config.toml
d_mlp = 1344
vocab_size = 44503
norm_place = "pre"
rope_base = 10000.0
attn_scale = 0.108
bias = "qkv"
lr = 0.00922
lr_mult_o = 3.0
decay_fraction = 0.569
batch_tokens = 131072
MLP neurons of a small language model. Each row is named by its layer, matrix (gate and up: input weights) and neuron, and shows model dimensions 0-127. Each number is 128 + 24 x the weight over its row's rms, rounded and kept within 0 to 255. Numbers have three digits each. A neuron's up and down rows have the sign that makes its largest values positive.
A block is one neuron, or neurons of one layer that tend to fire together. Before each block is what it responds to, as a language model described it from the Wikipedia text at the highest values.

Wikipedia section headings
L3.gate68:136145137141137144128112170102125151119132099151159082121126127137121132122099137139124072121147124110174124168108105119169114189139148154120143128139134141135134096121112139140115157118170140128127090121106119121114083138146135162146138169134112156167078150143148128115138096133142090136136125092133127157140136094064114134138145109109105163159107100118114101143101106113124134139113
L3.up68:172112146148175134116107133137182120141110114102143064146115170150145132136115111142102131119143105170081125132141161126130135157108101104125117150066152104152079080138147128085118114139162155093120114162104143131114157121140096180176120121119152107133132152138047107152118126119123157116100120117086067149116151126115153142143142118102163138128109135140118177141126121107126112143139
L3.gate122:099096112110130101158104169117125107091116176152128139106157153116103162115127108145117148129175101079101139156110126125145119174164143144115114158150128133097102147120111145098121135097136152098097122093111127141115118119140129127125137139096121088133164141160154142173147122131111121120120137095130089143127110115131111158118133116150149106122138135116080078131122138122153108170172
L3.up122:136137127131106167185084128142120106163130115096105157093139162107127112102140066178124110142169113147128125130125169107139143140123073136097130140164136124086141105120148169103110158165129113152129141141120124103117097112138133141092136145157145122148115162115098123129130137123097151112138121138106131127091139164127080140108160155145123091114147120124141141153127141113164128114113
L3.gate226:127100112132141110136095164097129130124084146161122108107143111135106146140118142093120132129124175178131192096095077152172145116127134154089149121128113144126035115147108151124074132120126165148118129118126097101115095116135152177119104145121155154120117141094133104111152117118125142135139138117085144130142117118139143119136099152110158123156118154114148096113149092167114108143142
L3.up226:110168137146137130127135135088148121121092149117118128160129130084156117160120095144100114093178111108114151147139116167114085095085129109096141133133131153108135127143178114107138140143142151147152195115131120162115107100167131142133066132105089133148145145137109113146125110169126102094107090107104134197186124183082161130114101130155057137082124104107141133121051130124151090132147
L3.gate249:115151097118122132135071157106114154126114114133132080157100152137118160110093155168126116152096093122133165110148126132094111130166122133100097122118132102129163090128116179129165173108137180074120114098113121158139133132119121140119102125100063119127120148104114165133093149124118101084168154115165091119134171120139140141133137173190132136156136088148178096113080111114123085106099
L3.up249:158107132140109143167110090094143137084145118137113091110154106116161131135133126140115091110125120122117096156166143095139115152131135128103148143148166111157127133139132126114174157144078083123120173128158147114153096088141125110124166163100167133120083156119171112133103129133129090148143079069131095111109114149126130077155114163133131145106139114111168105159109142108123124089119
L3.gate267:107114064148106153100103139149098127143070159130175145116195139084135116130134142120079142123150109162119102152123085080103123153109149107084140113189120114096131111098155149159164127131161066138140148115119148148133110135113115115110144118140122115108162092159149106135154157101115123131118099145138155125183112098150108136130138168138085131149064134136095144109149154140134083121136
L3.up267:152092105160138160129143116104068101114138123127126141138132132122096146127119129096095125132161110078134150120055145086120109124150162089174119138141140135096118109126148127159152151124156132153143148124101143138103095103127122120165133105132108153175171110109134133124154149098113110114104056160173131096138124117086142150100151130136107126155116141139079122133090169130136123139088
L3.gate348:126117096158136143130125129126106101154132114149117156164107159146118154160090120087157160132093107191087153120114132128110159152130169158089192087125139121113161109150122125154108154156157111160110186105132109140131145153148158099164146125122129140072139176082110121102113107148127146101134119113146128141138139123129167090132091170113164141148189140096128117101114106141125155104108
L3.up348:106119113105167154125086125158152098119109123127151086149092142122132129140128117133143112091166101122141128133186121136125123122109147171146152148116119104109134098141102121115123109120178119120104141148167103123153152124125157120134136123125135143092169130153128098069097090100132161111118177091139121148123139102113111142125061166072120131133132124189128110107143095108145135084101
L3.gate528:118141113115161163106098171143120129121150119115081126134094136086158125088134130120140092095117154142152171194142147157117092123112119165097147192166116120149099094108147171141131136157136135146107086100124146089157117135122115173140155129130143138097075121136168141128118123146144148131111109115129099099109112094145141118126097120123133162127119115156140096095129100154123134183137
L3.up528:150144094140083134117112128123130105083095074127092098126090119137147146143158161127115130123104148106135124072104179122101158100130142135138124115156153118099090127141116156088129089118097132167140173134114067117147133092122098150184140142134157116126116087192110124102104089126098108104128131135060104127148134130116156146125087115112120155125130137088141119109137119075100118115169
L3.gate706:128145163121137106104161140143122100150121143125139093141141111105195184095155152163131121124176137102127157133120125103146133121093132137103145145125125138172129128151125108093094139113114105133127083133138150114133187076162119133131115109103120121191129133136170127144092095137163111131111130115148151124179107116167162097151125131099133159157117132135094141132158159146131122129140
L3.up706:137150133144113167121124111134154101146094102128127153118142179112145105128091093125111137167109144165149124125106163134128126091101118122101112143135151113108137141108111152121124138111126152142136115094154077149118080111124166082111161138122166129100115086146138123156102110132140153122161117105123133132122154120148149130103133121082139132117127132140129156193117109162148149157129
L3.gate711:105137131162150137115093116094077100091118138118126105121054131155098123093151124154098172135114108110130138117144105112128116138132146139148128103132136160170097102149137127103093129126101161128142140101112106117117143154152118120126104149110124134127114115107107141086128156156158141166098121126102119163133130152124129143126135117122138181138140124083128091089093070158108089106167
L3.up711:158141093097124098138103134125136164136135097179132146129141119153107154123150156172144087144144151115085149135108100148147137112110102107114148084157110144137068131089167102099133160157185142130118084102161116118117111129112143109152137123142113144090093127146078096136118134162151083076151102132097132166135109131125145105124124131110113162139112157138123107147138135106170142194165
L3.gate785:149101094149132144131132121131114138115111143137152093151151119122096140115150107161095140082150075136102121140139123091149123146098108140136164157144151126148126098110151114116108102124177116129107104150164117070113136122152106143091104125129159112141159150146166104119158159124145112143129153127134113117142135157149175168163124143140089138135141163138123116092104108092116132133124
L3.up785:141097127091175081130096150118087138154135128109202098127138154124113138139149076135141083097105162146115151141143101140171156148158126145141100137117173157138156123118097157101109120096162127098111118086131151114142134160160113139115107132126153104152164126121092109127149161190106125093127116119126092123143147141153145124138131150123146101130106114109102152132113101129117154105109
L3.gate801:106081114164138129117140125119124143145137147125149130147091147126095140132152169130088141134130060102101136119109123096143134126087097139114152148094181160136163159106149161150123132107118129146135157138101102099126157116128103145089122169121148090090173160152087144108167121141121131122080141169108145108110097076167124115154165104151111118105129162130132143093120104070097120167161
L3.up801:139171157127139112151116130117139144096112110150118110160103124088154131124151153119098100116108157190116138131113153154111127113097132125135101105143097134122151118132150154129118130130113140110099150141125101100138184122153111113140146182132095107165158152134112161114121094124126142123138133147146146105138164128128178138113165120103133046150100090089092126139144092132108111105102
L3.gate828:117125135159133156131145134130112095124124153138094126111137124156198091140120147093104069156165165125123139131132118140094122125128116131146135147126167091166115099136064147127143094162123119126100116137152144117136108113105135143156123173123148170144140109112120140082131111164160136094075183149173070103100104146151150139146153132128168111141090154109159137067160093136123117187105
L3.up828:148070124118130081088139132113143115153116150158179105144114113093159148154109126120113077147139124146116106221134155087098102104112122098151141125131147150118113126132128155169113104142157112083152125108084127131153112114115139114142096101118152096118122078119134096115108122172093128120144131122102136141152142155161136129140125153160123119153126121148169144167130100148126138145144
L3.gate980:151151155125115092112166179089148130157127095147133130165084092166148140177108119107093147106145175092099123140093126105119173121136141097195133134112109175129173145129119105160171121107150156113159086147130142126121084132117064124108146108155086129122135108161117120150127141116096162086134102117136113136105133101124131166100104157140136104126129139101115100124106116156107130153114
L3.up980:131111128139111139115098115112196123134163150090129117165118133098143137158125125099114107114122118078109122125151167135139161122130146151146078154127069123112098146107118115139154101101142122135121163123129132128103121177125167162150129100130167150148090112098166133153147155135116104121150114134101130129119071119146120136116110144154091077120163093121133129129137146119118157115138
L3.gate1135:142099156122148084152124180101147143119164106167102140137106137085113115097102133125087106126145139110108158168110147136160092148109152139104134159130124130148107093129154150126147167138093152144106132090131158108131085173174146147087123168085108164173145148087121114125128095148141111093153136104093162141155147123140153109115080105132148114141158162104130067172079152145157138116161
L3.up1135:151167135192136082146145131131144090057154135122097139142153161156136130114085138106142127106125159177073130107095125127126106090108111154100157119145120119124159102111082177133151101138110138105139145142113119120152092091148096122117129134164157110142128131089124131109081079150158127111140127122139139144160196159141130128116126157137125146159174121135117095130126112189167104146131
L3.gate1248:129159088154139181153116127123167114116142140108137076097131119142148131111126099111098124150132094147129123089139132124149151129108108149109099126108144131112098181129160169121142097109125109130166070102159126145079107179153118137148171114092173149121127131101118122103130143140133153123108124110126144125098119137183138111089148149116162122107150110115119098151113128126093100085078
L3.up1248:166119080131151164107138119127106121150113113132152142135099170122151155133137102136177145133131103101135106139139155122108191122138126141113156118100137124127130109141106154152119117126112132119120145114157114124082164137128135105131132197116121135131094139138106134137135168203158108138125134082120146079125143098141123148114145121113120120117167175140162104091132123093176122105121
L3.gate1289:110090140140202105090152113114119121118105177172127090147142145110169172105136136128100137100163119081118130135107094116182129163130120176082148106129124180120106134118178119125127094109130150137107133088148168116127105096124123126070106156175136128148096164117139101121122101145114127154147125083124108155123181148131127118135121107143165127141107083130125111128104120126118131126086
L3.up1289:118086128166119127113135128141131137122082178160139142148124142128095147116122090164142154127119079169140128162091130090136164142133108132149122110155122119073144123145114158160111117112146125131153149121112117144155122079130102150090155165169140054110127144161135118148147140169148109158138167130119151149112126110104159145132135119121095111109115131070092118119081124143102104138088

Wikipedia section headings
L5.gate666:095139148157117097165154115101167129163144157126123097121087134152125152113108117171110120083115088131098129150112093146099154131145150165131126127111144145136153158121110117118101148124110159171113113097166094104140115141152155116125110110151085110130094158185123127113097122114122150071150167095154126101104166136123108119094141113125109098150116109100113154125113153131145086124106
L5.up666:092136127128121106134152131095129097149109125104109120130153168139118144118116124119055114072106144141139135127130071135107097124114102184115141129109166137190180125127133137126118131145105105155087128106155106183107146154133121142145122130117143117165131152099137105124091162148133142076150125094136150123117143154115103134101147158123118120173110115087115127152099126140131100140097

Of in fixed phrases
L3.gate14:150133138133117132102131137152155124110091113143151116150129113108155135115175079160138166092114164135111144157132138128139159121157164146133147093160151129077109112147118186094090109097196102144139132123127099124116130115137165105167104125102151165113110145120104156104153124089129108104092126099118138172088140138137103103118088151165097137117129119086109167103108109147113140144142
L3.up14:142150126165074110105141123140149150097112122110157086119159124129124136150113125106103164128173081105118134122153135112143121088098135143106107141131088148144116127087133084098137057114144077136123111097119106110125089158110148132146127143114143090127098109117133111134051102100103097122112126136083142120130105097147151132130088173117113096114155121122145113111118136145139132127090
L3.gate192:128142131159119169105136179130136115142123098126115106111122117116128127120102106124150122084121136097139089105111162157095140142089116124104147143089101140150129124201137100138128098109131164115144084123091136142129123109163149079133135160099114119087131120141119094112103087094152115120135096152116129126113095107143121124144120183105129110109114147124159117200081090134112134102127
L3.up192:138162113071129129098147119129123092105125145174116101096137137121145138146127122169110116124105109077139073100118156106143115156147117081109158139109140101138168125139155080135116091105099118168111137129133124109124175158112128091125176085093169086158158148116088122157118120114138154136091191115084140125132131109161165103096118115121110187154122160151092134159133141134160091123125
L3.gate222:121117088110122163177134111141122148135106147128110147155114139117139109160116139133143131152121116126162115109126101124128148097137153166088153087094155084133113131133212126125143132107139103138157127117120121143191113078142124117166127098114135127116133133169133129090146142101195134080097087135157125108162127157144171120095115136132115123105103088125142120151100121148162178135128
L3.up222:119173152110140145147121099143142144146145155175119129145131137135154115140113109121122134165142159122146117096137117147097168117158115100149177178132095146154114141117122112101143129101117103109094107106196135152144135134176150141145087131183109147140130148122136116167118114110144106120043082157130149154147096145186096088136102128113104143119169136097151117172150142131112100151097
L3.gate266:151144125139125106120123132160117128107141144120123133117146150157126151171126146176071144119126122126123175120150090105101124113134138091153138126094161114125126123138122121120102167146146129128066168145101150119143147145122135125108092103132168128144117193143075091099107148141148124147131119116103097144134126138151125138104092166137122147078125132136117110141098124147169121114128
L3.up266:107105130131134137146166142087117156097108154090132124130128110115102134096151108121114092177134130120138109154146143160107149141119130147104140130142142165176146166155126105141117154121112129104118159133099141134110116092164140098103120148135167170116097111136113135121107125114108147153122119155135120106082104134140116124120107138097126175155117122119124125121094177122089138152111
L3.gate393:131143149115129119130149135096159110119121140133070138103116151147110139124102106096144113120120154120143099119127151082092112150095124103163136106138118084164134108136127123095111132148127101148096103148120139120102125098122171110136140135117142127141121133136148083133137139119157127136169138108119129146121107130121123132119112172124160104154132184186137162115152112153142135092137
L3.up393:096136125162101163119143137138163122101128130126142090131115141152155160157114091137120144147138123119180158142164125113134130135159143078109168104131129139123128120112108139129207131128155126166125101132104112110142156137166102116105089137130102107125151163134122116128164107145132143136133138147140149140169132182145164149106150137097118142094145105129142096106148164123110106116101
L3.gate408:132087152124141125151113124132172136150103111128150148113125139157140168149163127123129167116120171110098144126142113138116147121129101119115140096108145134112130088116130153109173115096150149123159116097113153155127153131108099164133141130138136156182132119138143126082127174097149171119095145115094099129138152133120117154136149127128133135134103108128108087146141162128129147174164
L3.up408:082093114153144103151149159092187138138118126138135146146121112131140102118139122124136142103103113108158123141130156131121131149106135098160144089141121173112103138145106130106170127117136156135127140124163122120139148125069091147130124140112138136116099125139122121104100177114127118088114173122137127087103133137077124146115118131100172145142087086132165109098103138116132149133140
L3.gate435:136145131104132114099137132107126144120082161144161127117144137115119131116106102149148117088129113117112139083108139101151107136136155144071091151111135142176117090138127129087144118084133112154104187078152115119161133174140166110162132151128161130108100133089146170143188152133131109178151179126113115170124148093133114132129108115137108106100070107131134129164121147112095154139094
L3.up435:126096123113150107105128096129103113109117100156150162145108146130124094119096103148125126111157154128129098124096111100136131177113104105151114172146102123140128109122153094094129123146124168111098141117114126099130127130139153121147154116152100066116151154160121175131150156144168099144126143146136129142144133134181126091102113087142132119110121136122110128148122042146132143125107
L3.gate659:117129094138112146103154162143144119162158153084110137116163137116106132114139167094121115129153141100135077127145128177144116099108122161126136124072134136140162155136180127111168170134188076111106107137075170128124122104096128126116080119126109157148124155097138137151142144088138144095168148113116150105140152122150110169095146147160133129175123142144133137077108143095144123131121
L3.up659:164137121097099096129103104093164143100086179129143114092103123127092085140088129144171141129123138132166159097153142118134166110098133143138105116098148084131091142170095110108125089116081166108138138125151149110084164151115162136136139145143149108092113100150122167133132108138164108126093132135102117119164166123139118082092144160106137144131135124113130167096133112162157149131133
L3.gate694:131160118093127090168090133101062143124106127128115120119127123108108125116107109175151142168092169142169155150060115137108143142133135115138092123114156149134110085095109159122151135161156146160078167142151136139165134141117128085140089160117128163125149145155139141122074160155119145128125146108126116104132098088169163135105139098142174129135097141094119129101066130097107180134156
L3.up694:154146123140129174129153086147143120165132117110157060162095149155090073121131122191158119147142108145161096108122087123125103101163100129161120163125137128132073131091125134094126142099143145113126096139138137149160094113109141107138101129101115150130130092129063130108081145114177126111117123161095131149115135151170160143175176160145164157158107152143120137116130095135109132113098
L3.gate790:123142145096106114111068111132126122168138090128099106158145138148132154154105167123115049149054101154111123105168147087131083154148168161134142078092106100152128102100099130128133115136111088173090167155145139130183154138123128124132106157090152116076132139205095117096082102112125136128157136094126141105118131123127181143135093106111102104172110112091137116145160057152152134101124
L3.up790:135120108119097093089119137140133178160124088123129165097107133150131148145150145116152095134123133126133122128116139136124145074126135126146124182093154148140099110100156088118152092088106136126135151146114127129186133107173174099124087127085167107132102096153120130097135172129108117176149148152135133141128114135164170112128153128126099165096178155120136134106157098161135154122090
L3.gate896:137123096155115123084119158119105099064147133122109154139112119101121118113119122121168106128097115131140136174158147135149121126119084140141136118136150130156129099148166109176148111106107125127135143108106137154113169134185138124137134073101126124137126099106185137134118089139151146119133117134136125127153130175167160085133171156153148128184130119097125131145117128151147123155117
L3.up896:097168146117172115130091155103109100137120105120153149130111150147130124129089119073177128112133111108116157139121103101107157134134092143165095149151178142035105105139178119115113144151129123089190122163106099162088123131127138110179147119139180109096179091141105152092190115139104162148105098163175172152139123114137176086163112170127118097117150168120122103142087105112171158157096
L3.gate952:128163123137111146112111126151090163126127120123113103114136132097103147127150101113094134111110140140113118130160152138142145119095170081128142129130106087157108125120145128133146096125106120129109131127141145127139151103127121135099162110120140139149140149159118149104079128094126152087148139126108141095132122125193063143116154141083123157147083100143107102116149121070136140167139
L3.up952:154147178114113128103152104104122149160128127100114130127110168142143205160126151148115177102152136114134158092123111118086102103099134120139069091177132071143046140136120126117149098158086184143090135114113145129138090144078124170127146119132111097166118142129115172116139150158132138096109154122075121164110131158151106156148126137111112150132105126126141139141083127118139155169123
L3.gate1016:131151149103096109149162108135131084110120100184102116138174157143117103110152122130098094160142142154108112118134108100069120089121162107077137143130129161134137104092157127113168172089122146170145130135115108129177114134131143128116139104161142089158109156142123155145167139154141135086109125143127091173135143103148100119151100145145135121119112123095160146138113130129163111130130
L3.up1016:113091161120097090134119162103128148075138109144149127176115130099120093101155160129115149154153142122165132134115130142076080135124113108103187163146141147098103143132094117154147161125134118109134132139102126104161147123114164127115124113184162108150153125128126142111187167127129103147099134097144096089097094121114141159099143154105138138158107114149151148141133111100128147132126
L3.gate1138:126084141138141144156147117131141138101118112120121153109139148130143116131133143100142149127154106141096114100133089169161125128134143126134098111126121131115141160112084145132145155145150121128118100167142143110113138156108129143128100167159114136130096127111168157150190110122116167131134185118138093153123123163145141136112100142133133142113137154137132110130134113132116144124113
L3.up1138:121139101110093107106133144115120142102139149113127129148137105101097118117113092150170095155131099123138157128133112138141111148114112125148159120126090130158143137169160094115136113081142102139108172111144120108119109124137123128103119116149111198145130152133153085107087123105115129086092146090109111086114111128114117076149127149138108168121105142142099097130094157110165157113147
L3.gate1158:136141128128171133155132172098104114080093139146130170112118129136132107120077171123105108124164101120110145129111128129130132162118097125106172113139115155117137140165141175169120125146090134132137121117125096117105176121092139139158134115131136087156152109145134128146165158148129098125123144139141140141102096161121120126118136120160113129143120126121135107149133117133153091130132
L3.up1158:099145125151125189093119144149101148111117130079116121137102114102095103125119186158119147133139140157151126135130153155107137109114149115161150116112114155170103111116116069100160126153127121086145127116110132169132157149174159178133136108102115133048124109157089126121128107102180136094090118114104122139123123112171127080144169119105142131146100160083153130124085148132126128183098
L3.gate1249:091135162132101124078086128130142112125133110124193114129123097108143127118136114145120101112134154107134089117119115123154142119132142145102137131158144105162180098095116126152145116129123135105153157133145143156123145129133115153153115117097085119149101110161126132122090125148175123086144103153127159111083191119111103145148099165093135126140183115146115124131087099137131105150109
L3.up1249:148115133160079138093127157064116140114104122105151133177139075107121139114106141148137171125098094194105120115174111132125114131071137093138161098141135119138160106107135135090170129140204095134098138133120097151137099129071151129129156118106113139123114155144156146122104128133187172120139158148156154121127094131104127091104118115105140124133124138187139119115132141126177152126136

Table and infobox headers
L8.gate417:128111160171117128136109125113086122131138147126128125137113160125138124139131147146129137125148124123147152130110134105123145125099052167130128106124073117150168131182171178115130113083169163151156115134131127155116139129157157140135113110173137119144087095119160113147125145114160164088103158143174155095142154105146105139121107167130152112121119114100095166123132127114188136089116
L8.up417:135113112177091102111074161106079141115166177160128122124136141074135124094146126135113111128123133130122114137094161091126155169123139129136077067102125146139116174124125144142174103120104128107141090111074130159138123129096149122114107116164137174101091131135142178105151123156084105115138144153155126153139120106152174157120130150104142114115106094186140128111127135137178135123112
L8.gate855:111163155152133137134158150142109103176114165151147196144098133142133117103150096138127144107182109092142114151149133129116155174141110105169078163082157133131139123119125134091162123105106129124138139092129116134143148133148144144138093169099154128088097132100118087151166121066117092121103110090153123103192139165112131126123150136132120143144107133112125115150153101097112134148140
L8.up855:076149143165126122136104114119168111146147152159150132134120181128108119152162143104086171104114124155125131115117080120150097115112105140107118121140103103156134121130155158113121122153112145158175153146125137135115119082162150153127128126176158107114149132119123134121128085097128134110107168145135153090173101160143153099106161146117100092175156096104155158153159081119111125102131
L8.gate891:097105074123151136143113104156121092138203083176124116125103159130141130159138122148119125093125140104121130099155129143092128163126119129123095125134153120141129135141139153143156120090156092142116077150137130141129089129145116136137123142145131109120119083108147144156136142108143137094124126171118146126171117082131111169150096070136114118130172104086144136157139103102121122113150
L8.up891:137062110096123146148135129110117145123163137145169093152146088099122139145113071096100102079153139157113169145113153082109125111106096134123084131117128111129106103112167098157151158141132150086102120140121123104136082141169149143131126158167095129085124120133125083101117141095132154114132141175118133153114116109108097110117090119111127118107128159125150140108125132146145106091132
L8.gate1302:113082155123134118132118088137137141114107127129100158165136117156099105176122082130143123129139131118122097127145145134110133106142101178146057140179185108142107128099170137121140125120097144157152173129153160122115102106127098147139101149165142125141095111095100116079179121102117076173122098099176117111132173128075134136108096128124146133135085146147103072140097132147124110126115
L8.up1302:140125084140126129141149138128170142127129133185153116135130134127110174157115084150168112127124171167077172080129109119101133135098164126138132189082139160109135131135149148155085134171125116137108146118133104105129117156131159109106139137156121100129107120135162093113137163105122155171111115127147132124115164146096123110143105103156156136151186175104135173156121120084149126164136

Genitive "of" connectors
L5.gate770:111106091091147120146154139127115149125108119151101150118094122136101151125157135139129098122151179107146114146066080127126106108148139103158127134152123125075097085097098176108142126168111094129152139154165160136138120101144155179080126146097112146151148156139165083105157103116106155110137143122136144134147110115151089114144103118130146122156138138127124140185090108142153140145124
L5.up770:145076128139129137114085098083159165152127135108142149126123136112076145135124117095111098092122128137121148136162130156104131126106129153082091101149135124136126117128160093133148141089099118146138154156139156104075139090108152170155133105154139117105126135165151142113138098123132132115147100075140134120141104091171126123113139151149171133136143123092118131152082115132153154139159

Noun-modifier openers
L8.gate132:130172095124144128089142148120123148116161135135123156099115127105097124152114124118124155145155153120150130136132148148142115138122107137117108153120105100129120131143155180114105146104112105111173157117131119172134129098104126123192151133102145128148206150174134071129189117097118159134151131132152126120114154135155131115137149075108100149187139106114110128122094197172120126104122
L8.up132:176115127169134074166151108072167092111122151112154101128117147105130167122115169161118145122096076164091115140137161144087090106148110133095138094125145091140159157097111108118159124156136124129106120131163138099104066112118100165160107121101121110130105152127112137121142144112163136122114149156096171112120114135164128122139143094138142170126161152115100128100108103157139141159081
L8.gate313:168155096133096171169144149115153154135110143171135163144094129128114129150122178133121176115121156145158151137115123178133137140087107111142148078137116159121156134172114152110140153137121127126090126098130116150170112092180110120135127141115134112117142167069110120128125116103108134139133178103155125138122129153142132133069091109115129165166143125128096128129135139148146104138130
L8.up313:116144120155106184145107129154150134166138149132143114123152157117116132135118113109128086122102152097109123117098082112126121134156104091141127158104131100148117141147145118130153109144097081153113141114160156147146141126109124131153152137121106129109153159135117102136107134074114102147156112134111134129105109124152152098078140117142128135120116125138115134134100174106161121115146
L8.gate384:117142119133113152159113158141121107107158121098148105138088150123119152121109124109127141081117131120107130119119125133106125116124099121109104101132123081152117130104104144127125125157152114107113135154128101115142111053136116106159134122165174162130105108110124140141166083129102141193156146111095135166146105142109112147104160127169145119161166124120160140147124105151118157134105
L8.up384:148161162083100113121133139086137109095127157104147141164094133108139187129138103092130108085194151112128155134113111111089136138103092143118110085108132117105102123156153131090138147145108103129138136124102103100109143104141158157139127115176141118099157109137129122151122102077135123107142148180158162152183103126139170106120142162096141126156157130090117086141122102164153112135107
L8.gate922:126130158144122173122123156098167134147104134150127106174073125139103167099124117125169115141108149124130168101157111109124115143169137123158115115150121136139159134134132147121176148116098136138109123126082190113123170128132151098132179140147086150147147113154108121118135156122098143165165150143116126149124143136110147127110134107100141172106140117142116147060138136155119134153138
L8.up922:131112139141065139164130095132101108161118131125136140086105120141115141164086112174138108126095171114123132122116142143161111106196156132153163115093129159094100109130102093136177153112127133155139110132106123106120129098116140090150103148131146125128142108132198129132136135089126107092121132129140122134146142143126126137120098113108107137138127125115123130149147086152143102103095